python train.py --n_layer=15 --d_model=448 --n_head=7 --n_kv_head=7 --head_dim=64 --d_mlp=1792 --vocab_size=8192 --activation="tanh_gelu" --norm="layernorm" --norm_place="pre" --norm_eps=1e-05 --positions="learned" --qk_norm=false --attn_scale=0.125 --bias="all" --tie_embeddings=true --parallel_block=false --init="normal" --init_std_qkv=0.0206 --init_std_o=0.00377 --init_std_up=0.0206 --init_std_down=0.00377 --optimizer="muon_variant" --lr=0.00158 --lr_mult_o=1.26 --beta1=0.93 --lr_head=0.00588 --grad_clip=1.0 --warmup_steps=200 --schedule="wsd" --decay_fraction=1.0 --decay_shape="linear" --final_lr_fraction=0.02 --batch_tokens=131072 --seq_len=1024 --doc_mask=false --train_tokens=810400000 --steps=6183 --dataset="wikipedia_en"
MLP neurons of a small language model. Each row is named by its layer, matrix (down: output weights) and neuron, and shows model dimensions 32-127. Each number is 50 + 10 x the weight over its row's rms, rounded and kept within 0 to 99.
A block is one neuron, or neurons of one layer that tend to fire together. After each block is what it responds to, as a language model described it from the Wikipedia text at the highest values.

L2.down153:52 45 62 53 44 41 42 37 58 50 47 54 54 39 58 49 54 42 62 67 56 50 45 59 62 60 69 37 59 33 47 50 53 63 51 50 47 54 53 50 43 46 48 37 41 49 33 58 53 49 50 53 43 52 71 46 54 51 47 55 57 50 48 51 51 47 48 59 51 37 47 60 42 49 61 48 39 53 59 49 59 51 62 49 34 54 51 45 39 42 50 44 40 49 60 65
L2.down519:28 52 44 40 68 43 37 53 40 52 59 56 44 69 45 59 62 46 48 40 55 56 64 50 23 45 45 30 42 60 37 42 60 54 48 64 49 43 47 48 55 65 61 61 47 46 38 45 63 56 76 47 42 62 44 38 53 41 47 53 43 28 28 59 41 51 47 48 53 62 67 74 34 54 37 40 51 48 32 51 46 38 60 59 52 48 51 43 50 50 46 35 45 43 47 35
L2.down641:42 53 38 51 55 57 28 51 38 44 66 60 38 36 54 54 53 44 42 46 36 64 31 45 60 36 51 40 46 45 41 49 50 33 43 33 30 52 40 50 40 54 51 40 49 48 47 46 54 56 52 49 49 55 44 64 59 46 39 62 51 60 41 37 50 37 56 62 51 78 57 68 42 47 43 49 51 53 27 56 45 42 64 51 55 66 55 45 47 63 55 42 51 46 53 57
L2.down858:53 49 45 41 60 39 63 51 72 51 58 53 41 44 50 59 67 59 44 51 46 55 62 56 42 37 40 42 46 41 35 43 58 64 44 56 59 58 43 29 49 42 65 51 54 43 51 42 66 40 45 46 55 51 55 54 50 57 41 47 40 31 49 36 55 35 50 46 52 62 65 56 39 71 44 62 50 56 35 60 46 43 63 52 36 53 32 45 27 61 53 72 41 53 41 43
L2.down1567:41 66 42 60 62 54 51 48 43 55 58 42 52 65 44 51 37 41 53 46 35 49 56 53 58 49 51 32 46 52 49 41 60 48 40 55 22 74 40 42 51 60 55 25 46 46 28 66 49 57 56 57 35 44 39 59 50 62 48 63 45 52 35 41 54 36 51 56 44 75 42 38 42 42 40 81 57 44 54 61 45 54 53 40 45 52 56 48 48 51 46 44 38 55 44 49
L2.down1623:43 34 49 60 39 51 54 35 49 54 40 39 37 66 48 49 54 40 55 40 47 58 52 68 49 60 56 38 36 42 42 60 63 41 39 49 57 51 59 45 63 34 49 41 42 60 52 68 49 50 45 50 56 55 55 40 59 48 41 44 51 33 55 50 40 55 66 62 62 51 46 43 45 48 60 54 47 62 42 42 49 35 52 56 45 49 55 50 71 45 29 40 53 45 53 44
L2.down1774:48 63 33 63 37 55 50 42 53 53 36 48 47 39 61 50 35 35 61 36 53 50 39 20 64 57 52 45 48 57 45 49 56 37 53 50 66 58 42 52 38 51 58 58 49 59 34 50 60 64 49 58 59 50 37 45 50 58 45 37 48 48 33 43 50 42 44 55 56 56 56 56 61 59 28 42 61 38 57 44 47 46 51 46 57 41 37 64 47 26 54 39 47 37 48 56
L2.down1780:50 47 60 66 51 34 65 47 65 60 45 46 55 35 44 25 57 35 42 38 53 74 47 48 54 44 53 41 73 43 38 48 55 62 62 53 43 43 42 56 57 66 51 43 47 58 52 42 59 50 49 44 49 35 64 62 44 48 49 57 45 45 45 39 57 46 58 35 34 45 41 59 58 61 53 51 60 59 49 75 41 49 63 43 45 36 41 48 55 51 30 49 41 32 35 37
Name-closing tokens. Final token that completes a multi-word proper name or title, such as Center, Show, Committee, Company, or a closing parenthesis or quote mark.

L2.down467:52 42 49 42 54 39 54 43 47 53 61 44 42 66 49 56 28 40 31 49 41 37 46 57 45 45 65 57 40 61 54 73 57 62 67 39 42 49 47 57 45 53 42 39 38 44 34 61 49 52 38 53 64 60 46 44 57 45 56 43 38 48 43 43 44 41 39 50 41 53 47 42 36 45 50 43 35 60 59 48 52 70 56 41 59 50 48 43 58 58 31 56 53 39 46 57
L2.down523:65 45 45 58 53 48 60 55 52 51 53 49 49 33 28 51 36 55 56 61 49 34 61 46 72 54 46 53 43 54 61 36 46 45 61 53 61 51 50 46 29 42 36 44 57 39 52 49 54 61 57 45 51 54 58 79 39 40 61 49 44 68 48 50 71 59 49 48 51 42 66 50 53 39 49 55 44 52 43 59 46 44 75 62 58 57 54 82 38 43 45 57 47 54 49 42
L2.down572:44 61 35 61 49 37 41 37 45 50 53 51 46 42 37 52 49 54 50 75 51 67 58 52 50 47 49 66 47 36 55 51 37 59 49 56 64 58 48 60 57 55 50 42 33 59 34 36 71 55 60 47 54 46 45 31 31 24 49 47 50 60 57 54 38 55 54 51 43 45 68 50 49 50 51 38 52 55 52 49 56 62 72 40 59 51 47 46 47 40 57 37 46 62 63 56
L2.down594:45 53 38 51 56 79 58 60 44 34 56 40 41 61 40 29 59 41 61 40 60 71 39 53 48 50 66 52 47 57 59 70 54 60 72 59 55 56 39 46 53 60 54 52 58 74 53 30 37 64 53 46 80 64 51 42 55 53 50 53 46 50 36 59 31 42 33 45 32 58 57 67 41 68 55 39 74 49 48 57 44 63 55 51 36 52 35 59 48 59 41 45 52 54 47 65
L2.down725:51 81 55 60 57 52 46 24 48 33 53 26 44 36 59 54 41 31 59 49 57 51 41 51 44 52 55 37 51 57 60 51 48 51 49 42 53 60 51 58 73 35 43 63 50 55 43 50 61 60 65 52 72 43 42 68 56 54 44 49 53 66 46 28 37 47 50 47 38 47 51 47 35 35 51 39 54 62 56 33 58 40 53 28 40 46 34 56 49 51 61 45 54 59 40 36
L2.down848:52 50 41 43 34 56 62 65 43 46 43 62 48 53 46 54 16 50 40 50 42 46 44 54 48 46 46 59 62 75 49 45 58 55 66 44 45 57 54 55 43 54 40 43 47 32 35 50 53 59 46 44 41 46 57 71 35 45 52 28 52 53 51 58 45 55 58 40 47 40 57 46 64 23 41 58 37 37 58 31 56 50 52 51 54 58 40 67 54 56 55 39 47 52 45 51
L2.down1410:46 61 53 54 42 67 44 53 36 61 58 70 54 58 40 73 47 59 39 69 42 44 47 48 48 60 35 63 59 58 55 54 43 40 66 70 39 40 47 60 48 51 70 69 51 56 48 59 59 45 57 54 35 65 51 64 56 48 36 41 42 36 53 54 48 53 49 32 49 30 47 42 51 44 49 40 54 46 46 61 40 55 44 41 65 55 42 73 44 46 54 56 55 74 50 44
L2.down1556:35 55 27 57 55 50 43 41 50 53 44 62 40 50 54 43 67 39 49 45 69 48 51 64 43 57 49 36 59 50 47 51 40 39 36 59 49 51 56 51 45 59 62 49 51 56 61 54 52 63 47 45 49 50 51 67 58 43 65 36 45 53 41 45 28 48 74 41 46 68 55 66 53 60 44 45 60 39 44 50 49 49 54 55 47 68 45 51 53 38 51 56 55 68 58 36
Superlative and ranking modifiers. Superlative endings and ranking words after the or a possessive, like the shortest, the world's largest, the first, and also possessive s after an apostrophe.

L5.down744:41 51 38 53 53 44 64 53 43 61 40 54 52 62 45 51 48 43 46 47 48 50 59 62 70 48 61 56 39 37 35 70 35 62 56 59 65 55 48 33 54 61 50 38 38 41 28 50 47 47 58 39 61 57 70 47 57 65 43 53 55 55 46 39 64 76 51 45 67 54 46 41 56 27 53 59 62 28 42 48 49 47 63 51 84 51 55 33 37 51 53 57 38 48 43 48
L5.down885:58 39 47 47 56 71 47 51 50 56 31 47 43 39 57 43 42 61 48 76 28 57 50 53 70 55 52 45 56 50 60 44 51 39 31 53 34 51 43 43 47 49 50 52 35 60 54 46 32 57 37 56 48 46 55 40 54 55 38 51 48 61 43 43 51 65 34 49 44 29 26 38 41 75 54 08 43 45 57 58 35 53 43 42 57 43 39 66 54 47 51 55 47 56 33 47
L5.down980:31 38 47 48 37 66 63 47 52 46 60 48 53 73 47 63 53 59 53 29 52 58 46 48 51 64 50 43 45 48 46 58 61 61 59 68 52 39 42 62 54 51 58 46 52 46 31 53 38 49 47 50 43 55 46 47 40 51 37 55 57 60 47 48 48 66 65 56 51 45 48 61 49 45 75 58 43 39 73 65 35 39 50 83 45 39 40 61 49 50 40 51 33 54 31 42
L5.down1017:48 49 59 54 60 64 54 52 54 59 57 59 61 75 66 54 43 47 45 45 50 43 46 51 47 39 60 46 44 42 49 58 46 59 52 42 51 46 25 71 44 68 50 48 56 36 45 52 49 54 59 52 50 58 40 54 43 55 37 61 50 47 42 43 57 39 48 45 54 61 49 40 65 49 38 68 53 53 50 67 39 38 32 55 52 62 40 34 64 60 41 49 53 44 53 56
Final word of multiword names. The closing head noun of a multi-word proper name or compound, such as Chart, Circuit, Department, Museum, or City Hall, often followed by punctuation or "of".

L5.down180:61 45 45 53 67 49 31 55 38 60 49 60 49 54 50 57 52 50 50 35 28 67 42 52 67 52 51 53 49 57 57 50 68 44 41 48 70 49 61 38 55 53 56 41 30 48 51 46 36 50 57 45 59 47 43 49 36 63 45 51 41 57 39 46 43 36 36 56 37 46 61 43 43 62 50 47 42 50 42 50 47 59 43 53 49 48 62 65 56 50 49 67 48 45 53 57
L5.down417:58 59 47 57 61 43 27 51 50 42 47 54 61 66 50 45 44 56 51 58 37 60 42 52 43 44 54 50 49 48 37 53 54 47 43 66 60 64 55 55 46 51 54 52 46 58 51 37 50 52 53 54 45 30 48 46 48 61 57 48 52 40 36 63 49 47 43 44 41 65 27 49 58 45 61 46 41 49 50 67 69 48 53 36 59 42 29 47 60 52 52 50 70 54 45 30
L5.down733:56 47 54 43 56 43 52 42 51 50 44 61 56 58 45 47 41 57 43 52 46 48 48 61 66 39 44 45 45 53 65 49 53 44 28 40 64 55 62 41 60 50 42 34 47 59 43 45 51 53 72 57 59 39 52 58 62 63 42 34 62 48 62 48 51 55 46 49 46 51 48 40 56 46 63 51 53 46 24 39 46 53 42 57 52 35 34 58 55 62 55 50 28 40 40 40
L5.down1672:47 36 58 45 65 52 32 62 31 24 54 67 68 62 49 51 37 60 53 54 38 49 50 70 56 56 38 41 45 46 59 59 60 52 37 56 53 68 41 43 46 37 57 24 57 59 40 57 52 44 33 49 49 35 59 46 53 52 29 59 43 32 51 47 54 49 45 56 40 53 44 53 58 67 56 48 58 62 41 35 44 56 51 61 64 31 61 55 44 65 40 50 34 48 54 55
Plural noun suffix. Plural endings on nouns, mostly a separate -s or -es piece (factor-s, petition-s, gate-s), plus whole plural words like games, elections.

L5.down516:61 41 71 42 41 54 38 58 60 61 40 50 40 45 51 53 33 46 48 41 56 45 77 50 45 46 51 47 59 33 47 36 46 53 48 46 28 29 74 54 27 65 56 37 57 54 49 53 52 58 42 39 56 43 60 40 43 49 43 39 51 54 60 56 46 52 55 57 67 45 45 56 39 40 46 51 57 49 55 52 58 52 34 28 70 48 43 47 48 80 57 44 59 48 65 42
L5.down1193:56 51 45 58 39 63 55 52 38 30 38 52 46 58 47 36 49 43 47 50 44 49 52 41 57 60 32 56 41 48 55 67 49 37 50 41 59 57 50 45 75 64 44 25 43 42 56 46 56 42 44 43 43 53 55 45 56 61 47 54 54 39 75 44 46 50 78 40 65 54 73 40 46 42 45 46 46 43 38 60 35 74 34 57 58 38 63 46 42 62 52 36 45 61 43 53
L5.down1281:45 39 45 46 46 49 49 48 44 46 36 36 52 45 37 51 68 45 54 54 72 40 52 58 32 59 50 42 48 60 44 49 44 58 48 53 56 31 38 52 49 56 46 60 55 44 45 66 51 58 53 56 67 53 48 65 57 50 46 63 46 54 51 33 61 58 58 40 54 36 59 69 51 35 39 49 46 37 72 56 51 61 68 42 37 54 29 58 62 52 51 41 51 54 49 52
L5.down1652:56 56 81 46 51 56 52 36 56 61 44 48 43 68 51 45 54 54 47 51 52 50 47 45 38 57 56 54 58 41 63 42 50 50 42 51 45 49 62 41 64 33 69 54 59 34 44 58 47 62 53 38 68 62 45 63 55 47 36 48 69 53 54 72 55 41 55 43 54 51 51 47 52 37 48 48 28 43 43 56 63 54 48 53 53 63 67 60 53 49 72 46 45 47 53 34
Possessive and superlative determiners. The possessive 's after a name or noun (Aberdeen's, Hua's), plus her/his, and superlatives or ordinals after "the" (last, greatest, second).

L10.down308:51 50 57 50 40 49 57 52 47 48 45 43 44 57 36 40 34 63 57 47 51 47 48 64 44 38 47 45 41 69 45 66 57 62 68 57 57 60 52 61 39 38 32 70 49 44 43 60 44 51 34 58 41 54 47 48 51 52 51 67 42 74 40 60 62 38 76 46 62 48 58 44 43 58 53 59 54 44 38 56 57 41 49 62 46 46 57 62 54 57 61 52 41 60 42 44
L10.down1473:54 57 45 43 51 47 40 60 17 52 35 49 62 43 60 54 59 50 30 59 65 59 50 49 46 53 41 47 64 68 45 45 54 52 49 44 53 56 33 71 54 53 66 33 41 55 47 70 55 46 49 55 52 39 50 56 41 70 66 57 49 62 52 64 55 60 39 46 42 40 31 75 52 52 47 48 71 35 60 72 54 43 55 42 48 59 52 47 60 55 49 30 57 61 59 51
Possessives and number-initial digits. Possessive pronouns (his, her, their, my) before a noun, as in his father or her Chinese traditions; also leading digits of numbers in tables (1,094; 2001).

L10.down438:61 51 40 51 44 55 76 62 46 38 48 56 70 51 50 56 35 49 42 57 55 53 48 41 67 42 51 53 51 47 38 58 34 65 52 34 53 55 55 41 62 41 55 44 40 54 47 66 65 56 51 55 61 57 61 66 61 47 40 44 61 38 45 51 37 58 67 51 55 60 46 33 56 65 56 48 49 58 59 49 55 39 58 53 59 39 32 74 59 46 38 38 31 42 54 55
L10.down567:49 52 42 50 38 70 35 57 40 73 49 51 61 40 47 50 52 57 39 45 42 48 32 42 57 54 45 47 29 66 54 49 51 62 33 51 50 58 58 62 51 48 39 36 73 46 42 47 51 41 54 74 50 62 51 46 65 45 52 47 27 75 42 44 28 55 58 83 65 47 32 57 51 57 56 62 46 39 75 49 65 39 51 57 60 51 54 67 51 55 55 48 43 55 53 49
Abstract head nouns. Abstract or action nouns, often nominalizations, right after "the" and before "of", such as control, acquisition, reduction, presence; also "History" section headings.

L2.down21:50 41 70 60 46 41 54 55 52 53 62 41 39 52 38 51 36 33 59 57 46 42 62 66 60 41 57 63 46 57 42 60 61 53 39 29 47 55 38 61 55 53 53 52 54 50 65 51 54 65 56 56 54 50 62 65 60 46 40 45 56 48 46 51 31 40 49 68 57 58 50 53 67 57 61 46 64 57 31 49 59 30 42 54 64 54 42 53 43 73 56 68 55 58 49 54
L2.down171:52 62 73 45 45 51 58 43 49 61 47 53 51 58 55 71 43 53 36 68 56 51 40 40 45 47 67 41 40 49 71 71 53 59 54 53 51 51 36 47 37 58 39 43 33 40 25 66 60 57 75 61 42 68 47 64 42 58 45 58 44 77 45 44 40 39 41 66 72 38 49 39 39 54 39 65 28 53 50 62 52 31 53 49 33 39 70 60 51 45 51 48 33 47 56 50
L2.down471:52 51 67 64 54 47 54 63 63 29 62 46 59 48 48 42 40 39 46 49 68 26 66 44 53 59 56 48 39 51 57 52 51 46 51 27 58 43 42 43 55 47 40 50 58 45 46 67 62 55 53 64 38 51 37 67 59 63 60 63 70 45 59 63 42 61 59 51 45 44 41 43 42 41 47 60 67 61 54 51 56 67 55 40 45 49 42 68 34 67 42 32 40 54 52 49
L2.down634:47 49 54 42 33 47 53 43 43 54 51 26 40 54 38 47 37 55 35 56 59 45 53 46 44 53 43 46 40 60 49 60 52 49 39 59 53 45 30 39 56 72 42 45 43 44 33 53 60 45 61 63 51 49 39 59 51 65 37 48 50 42 65 50 38 51 59 47 53 54 51 53 35 29 50 62 49 51 36 43 40 55 45 53 64 50 61 48 61 60 49 29 50 56 60 43
L2.down638:59 71 53 31 54 57 41 44 43 36 47 61 42 63 33 58 55 37 55 41 37 68 52 69 44 45 57 45 66 41 42 47 57 51 51 52 23 43 57 26 65 53 20 31 59 54 46 40 48 53 46 57 59 39 48 62 42 46 21 50 51 54 37 40 37 42 47 51 33 66 63 46 38 61 55 51 51 34 19 35 54 52 76 60 59 59 60 41 42 62 46 49 63 55 42 54
L2.down726:68 46 33 45 77 63 45 49 36 48 39 49 42 53 56 59 43 59 58 50 50 65 40 54 28 56 64 33 47 41 38 68 31 57 59 44 62 48 54 43 63 40 47 61 61 45 47 38 40 66 44 45 38 57 34 66 65 57 41 48 53 50 38 69 54 61 46 25 53 48 56 48 38 54 35 49 42 44 64 54 46 48 54 46 40 38 34 72 50 61 57 77 51 51 49 42
L2.down970:51 58 69 51 41 44 60 65 67 29 64 49 48 54 51 60 69 64 48 69 52 52 37 56 26 48 62 47 44 62 43 39 53 53 34 48 43 55 35 48 59 37 51 69 27 58 48 51 70 56 75 51 48 48 47 55 61 49 31 64 43 64 54 51 51 50 56 60 51 63 63 31 36 66 38 44 48 39 27 37 50 41 73 48 35 42 63 60 48 41 61 50 69 44 46 55
L2.down1224:29 49 52 58 56 52 48 61 47 49 55 50 40 54 62 63 52 51 62 67 64 52 50 50 38 59 44 55 29 58 49 37 34 52 56 37 61 52 42 55 54 35 41 52 49 19 66 44 55 49 54 71 34 46 31 48 68 56 41 63 55 55 24 73 45 42 49 35 66 69 56 46 42 62 53 51 49 56 51 45 49 46 25 43 37 63 63 52 56 48 55 52 43 43 36 50
Anaphoric sentence openers. Words that open a sentence or clause and point back to earlier text, chiefly this/these/it/he/she/which/where, as in "This was just the start".

L10.down416:40 48 43 43 56 61 63 63 55 56 47 39 58 58 53 59 53 40 41 59 60 34 66 52 60 55 47 58 37 58 70 49 31 36 47 50 53 47 55 47 39 61 51 45 56 48 61 49 59 39 50 61 64 69 57 50 49 69 34 30 38 58 58 35 68 47 49 49 52 44 47 46 38 66 69 48 43 42 62 71 45 21 42 54 55 50 55 37 49 55 63 42 48 55 67 58
L10.down578:53 53 29 40 57 64 59 57 37 57 40 42 54 50 57 48 56 62 29 41 61 52 37 55 44 57 38 53 46 60 51 49 31 51 52 62 48 62 41 53 62 47 59 46 57 49 59 63 55 41 42 54 51 49 47 49 58 44 35 50 49 52 54 36 58 47 50 39 73 38 47 43 27 43 61 52 50 45 56 70 50 23 51 52 39 24 49 49 52 58 55 43 40 56 56 62
Clause-opening connectives. Fires on sentence- or clause-initial discourse connectives, mostly right after a period or comma, e.g. However, Therefore, where, though, While.

L2.down184:19 55 53 46 51 62 51 45 53 52 39 64 46 59 66 36 60 43 47 44 60 55 55 78 55 48 39 34 41 45 41 72 46 37 30 59 35 49 34 55 54 41 57 54 40 42 40 63 49 60 44 51 67 44 43 71 39 72 54 60 51 57 34 36 30 37 30 42 53 57 56 47 49 49 59 53 56 51 46 60 32 37 66 41 46 53 47 58 48 44 61 61 46 44 35 55
L2.down472:60 45 37 51 50 59 51 57 39 57 32 42 53 50 32 61 64 43 50 31 46 64 57 54 59 52 65 47 43 54 50 44 40 48 51 54 38 38 57 46 67 48 38 54 46 49 49 55 58 71 40 54 54 46 66 50 31 38 47 52 62 64 49 51 42 62 46 46 45 64 53 50 64 43 62 45 74 47 49 59 53 47 57 46 33 37 67 50 45 46 35 54 42 50 50 44
L2.down554:41 55 50 39 44 49 54 50 49 63 47 57 70 54 46 38 31 66 40 53 44 51 39 53 52 40 64 59 55 63 44 63 41 53 28 36 37 67 56 38 44 53 55 56 51 46 61 48 36 54 62 45 54 44 72 45 62 53 52 49 61 42 75 45 51 38 43 56 49 58 54 58 51 58 41 34 38 50 38 44 56 58 38 55 52 59 61 42 58 49 36 56 67 78 60 61
L2.down927:37 34 41 49 58 38 45 42 39 57 45 55 50 48 43 47 54 54 48 46 63 44 51 52 65 47 44 54 61 46 48 52 54 43 44 44 35 59 40 39 49 64 64 51 40 50 41 53 61 48 44 44 57 61 34 42 54 32 44 53 22 57 50 50 56 44 51 34 41 34 45 40 49 34 64 55 36 45 70 38 46 56 46 46 67 43 42 36 54 41 62 57 38 74 45 52
L2.down1031:42 59 35 44 64 53 38 33 52 47 57 50 36 46 50 35 49 40 70 41 52 46 55 49 52 54 57 39 47 57 49 50 61 41 50 44 57 36 38 51 57 46 48 40 51 35 48 53 52 53 49 60 62 34 47 62 58 55 44 36 36 61 38 73 37 51 70 55 43 52 76 56 48 56 43 55 71 58 68 60 42 45 57 51 67 47 57 42 45 46 43 40 41 52 56 62
L2.down1472:54 52 60 53 51 64 50 50 40 43 44 59 52 65 60 48 32 44 57 56 52 49 70 47 45 44 64 41 43 48 45 60 54 54 45 59 32 50 37 58 36 57 65 58 46 42 47 46 66 66 51 66 53 30 48 61 70 49 57 68 45 57 50 70 52 51 63 30 34 59 37 50 48 60 53 43 42 47 51 30 50 33 48 58 48 40 45 40 40 38 33 30 58 54 34 46
L2.down1574:48 43 68 49 42 60 38 56 62 58 56 40 54 61 47 58 46 60 50 56 47 44 53 44 50 38 61 40 38 40 44 53 48 46 53 58 32 46 41 58 33 63 55 54 37 59 37 58 63 53 45 40 67 33 33 53 59 64 55 52 50 70 34 46 30 40 57 52 60 45 59 54 68 45 62 53 47 54 27 63 56 55 58 52 71 36 43 52 52 52 62 53 52 59 58 40
L2.down1592:41 51 54 71 55 33 47 45 66 51 59 47 57 34 45 36 69 69 48 31 61 41 58 53 64 46 41 61 47 57 46 48 66 45 52 56 48 61 55 66 56 63 50 58 44 54 55 44 57 55 37 48 66 62 43 33 57 47 27 63 48 55 55 27 59 52 39 52 47 48 44 65 58 55 33 40 52 64 53 38 46 45 52 61 58 43 56 37 40 40 61 59 42 59 62 29
Phrase-head completions. Word pieces that finish a word or noun phrase: stems after "re" (reissue, relegated), plural heads after modifier nouns (engine changes, occupation duties), participles after was/were.

L5.down75:51 60 53 29 45 46 30 50 40 54 57 52 38 47 38 49 51 51 49 48 53 44 60 52 46 35 55 52 43 65 36 61 58 55 29 57 75 65 65 46 47 53 34 51 56 75 45 40 49 59 44 57 60 62 58 56 39 69 45 51 64 50 41 53 56 47 52 72 57 56 52 48 46 39 55 57 52 53 33 47 51 40 62 39 44 57 50 49 42 35 50 61 53 43 41 27
L5.down339:47 68 51 54 38 50 52 37 28 59 48 61 40 70 43 44 52 45 40 50 61 60 64 47 49 49 56 52 47 52 53 49 52 47 51 50 58 49 46 73 58 52 28 60 44 56 44 45 36 72 40 55 56 51 68 40 50 39 55 49 47 46 56 58 43 67 37 45 66 47 50 51 55 46 58 56 47 55 50 48 31 57 69 53 47 50 65 49 61 53 56 45 43 63 63 40
L5.down585:35 43 51 38 53 62 50 59 56 48 54 44 54 50 51 58 53 63 45 57 64 35 66 36 24 42 37 55 40 45 36 63 47 44 50 54 53 58 55 54 52 43 48 44 52 37 38 39 58 47 43 58 42 52 63 42 35 61 40 56 51 50 62 31 50 51 47 37 47 54 52 49 52 66 44 58 67 51 57 58 42 49 56 63 55 68 43 34 42 51 36 32 67 38 77 52
L5.down1375:43 49 44 46 37 44 48 54 36 47 47 61 54 47 45 43 46 38 37 49 68 57 54 39 50 65 48 69 46 29 45 57 66 33 47 30 69 63 43 52 54 49 46 50 50 44 37 56 59 46 67 57 46 48 59 60 47 50 51 65 58 54 57 43 50 43 55 50 43 59 44 47 28 61 47 46 60 39 33 49 65 55 64 34 42 56 40 38 43 62 63 50 43 54 59 49
Discourse links to prior text. Sentence-opening connectives and back-referring "this" that tie a clause to the preceding sentence, such as However, as a result, despite this, because of this.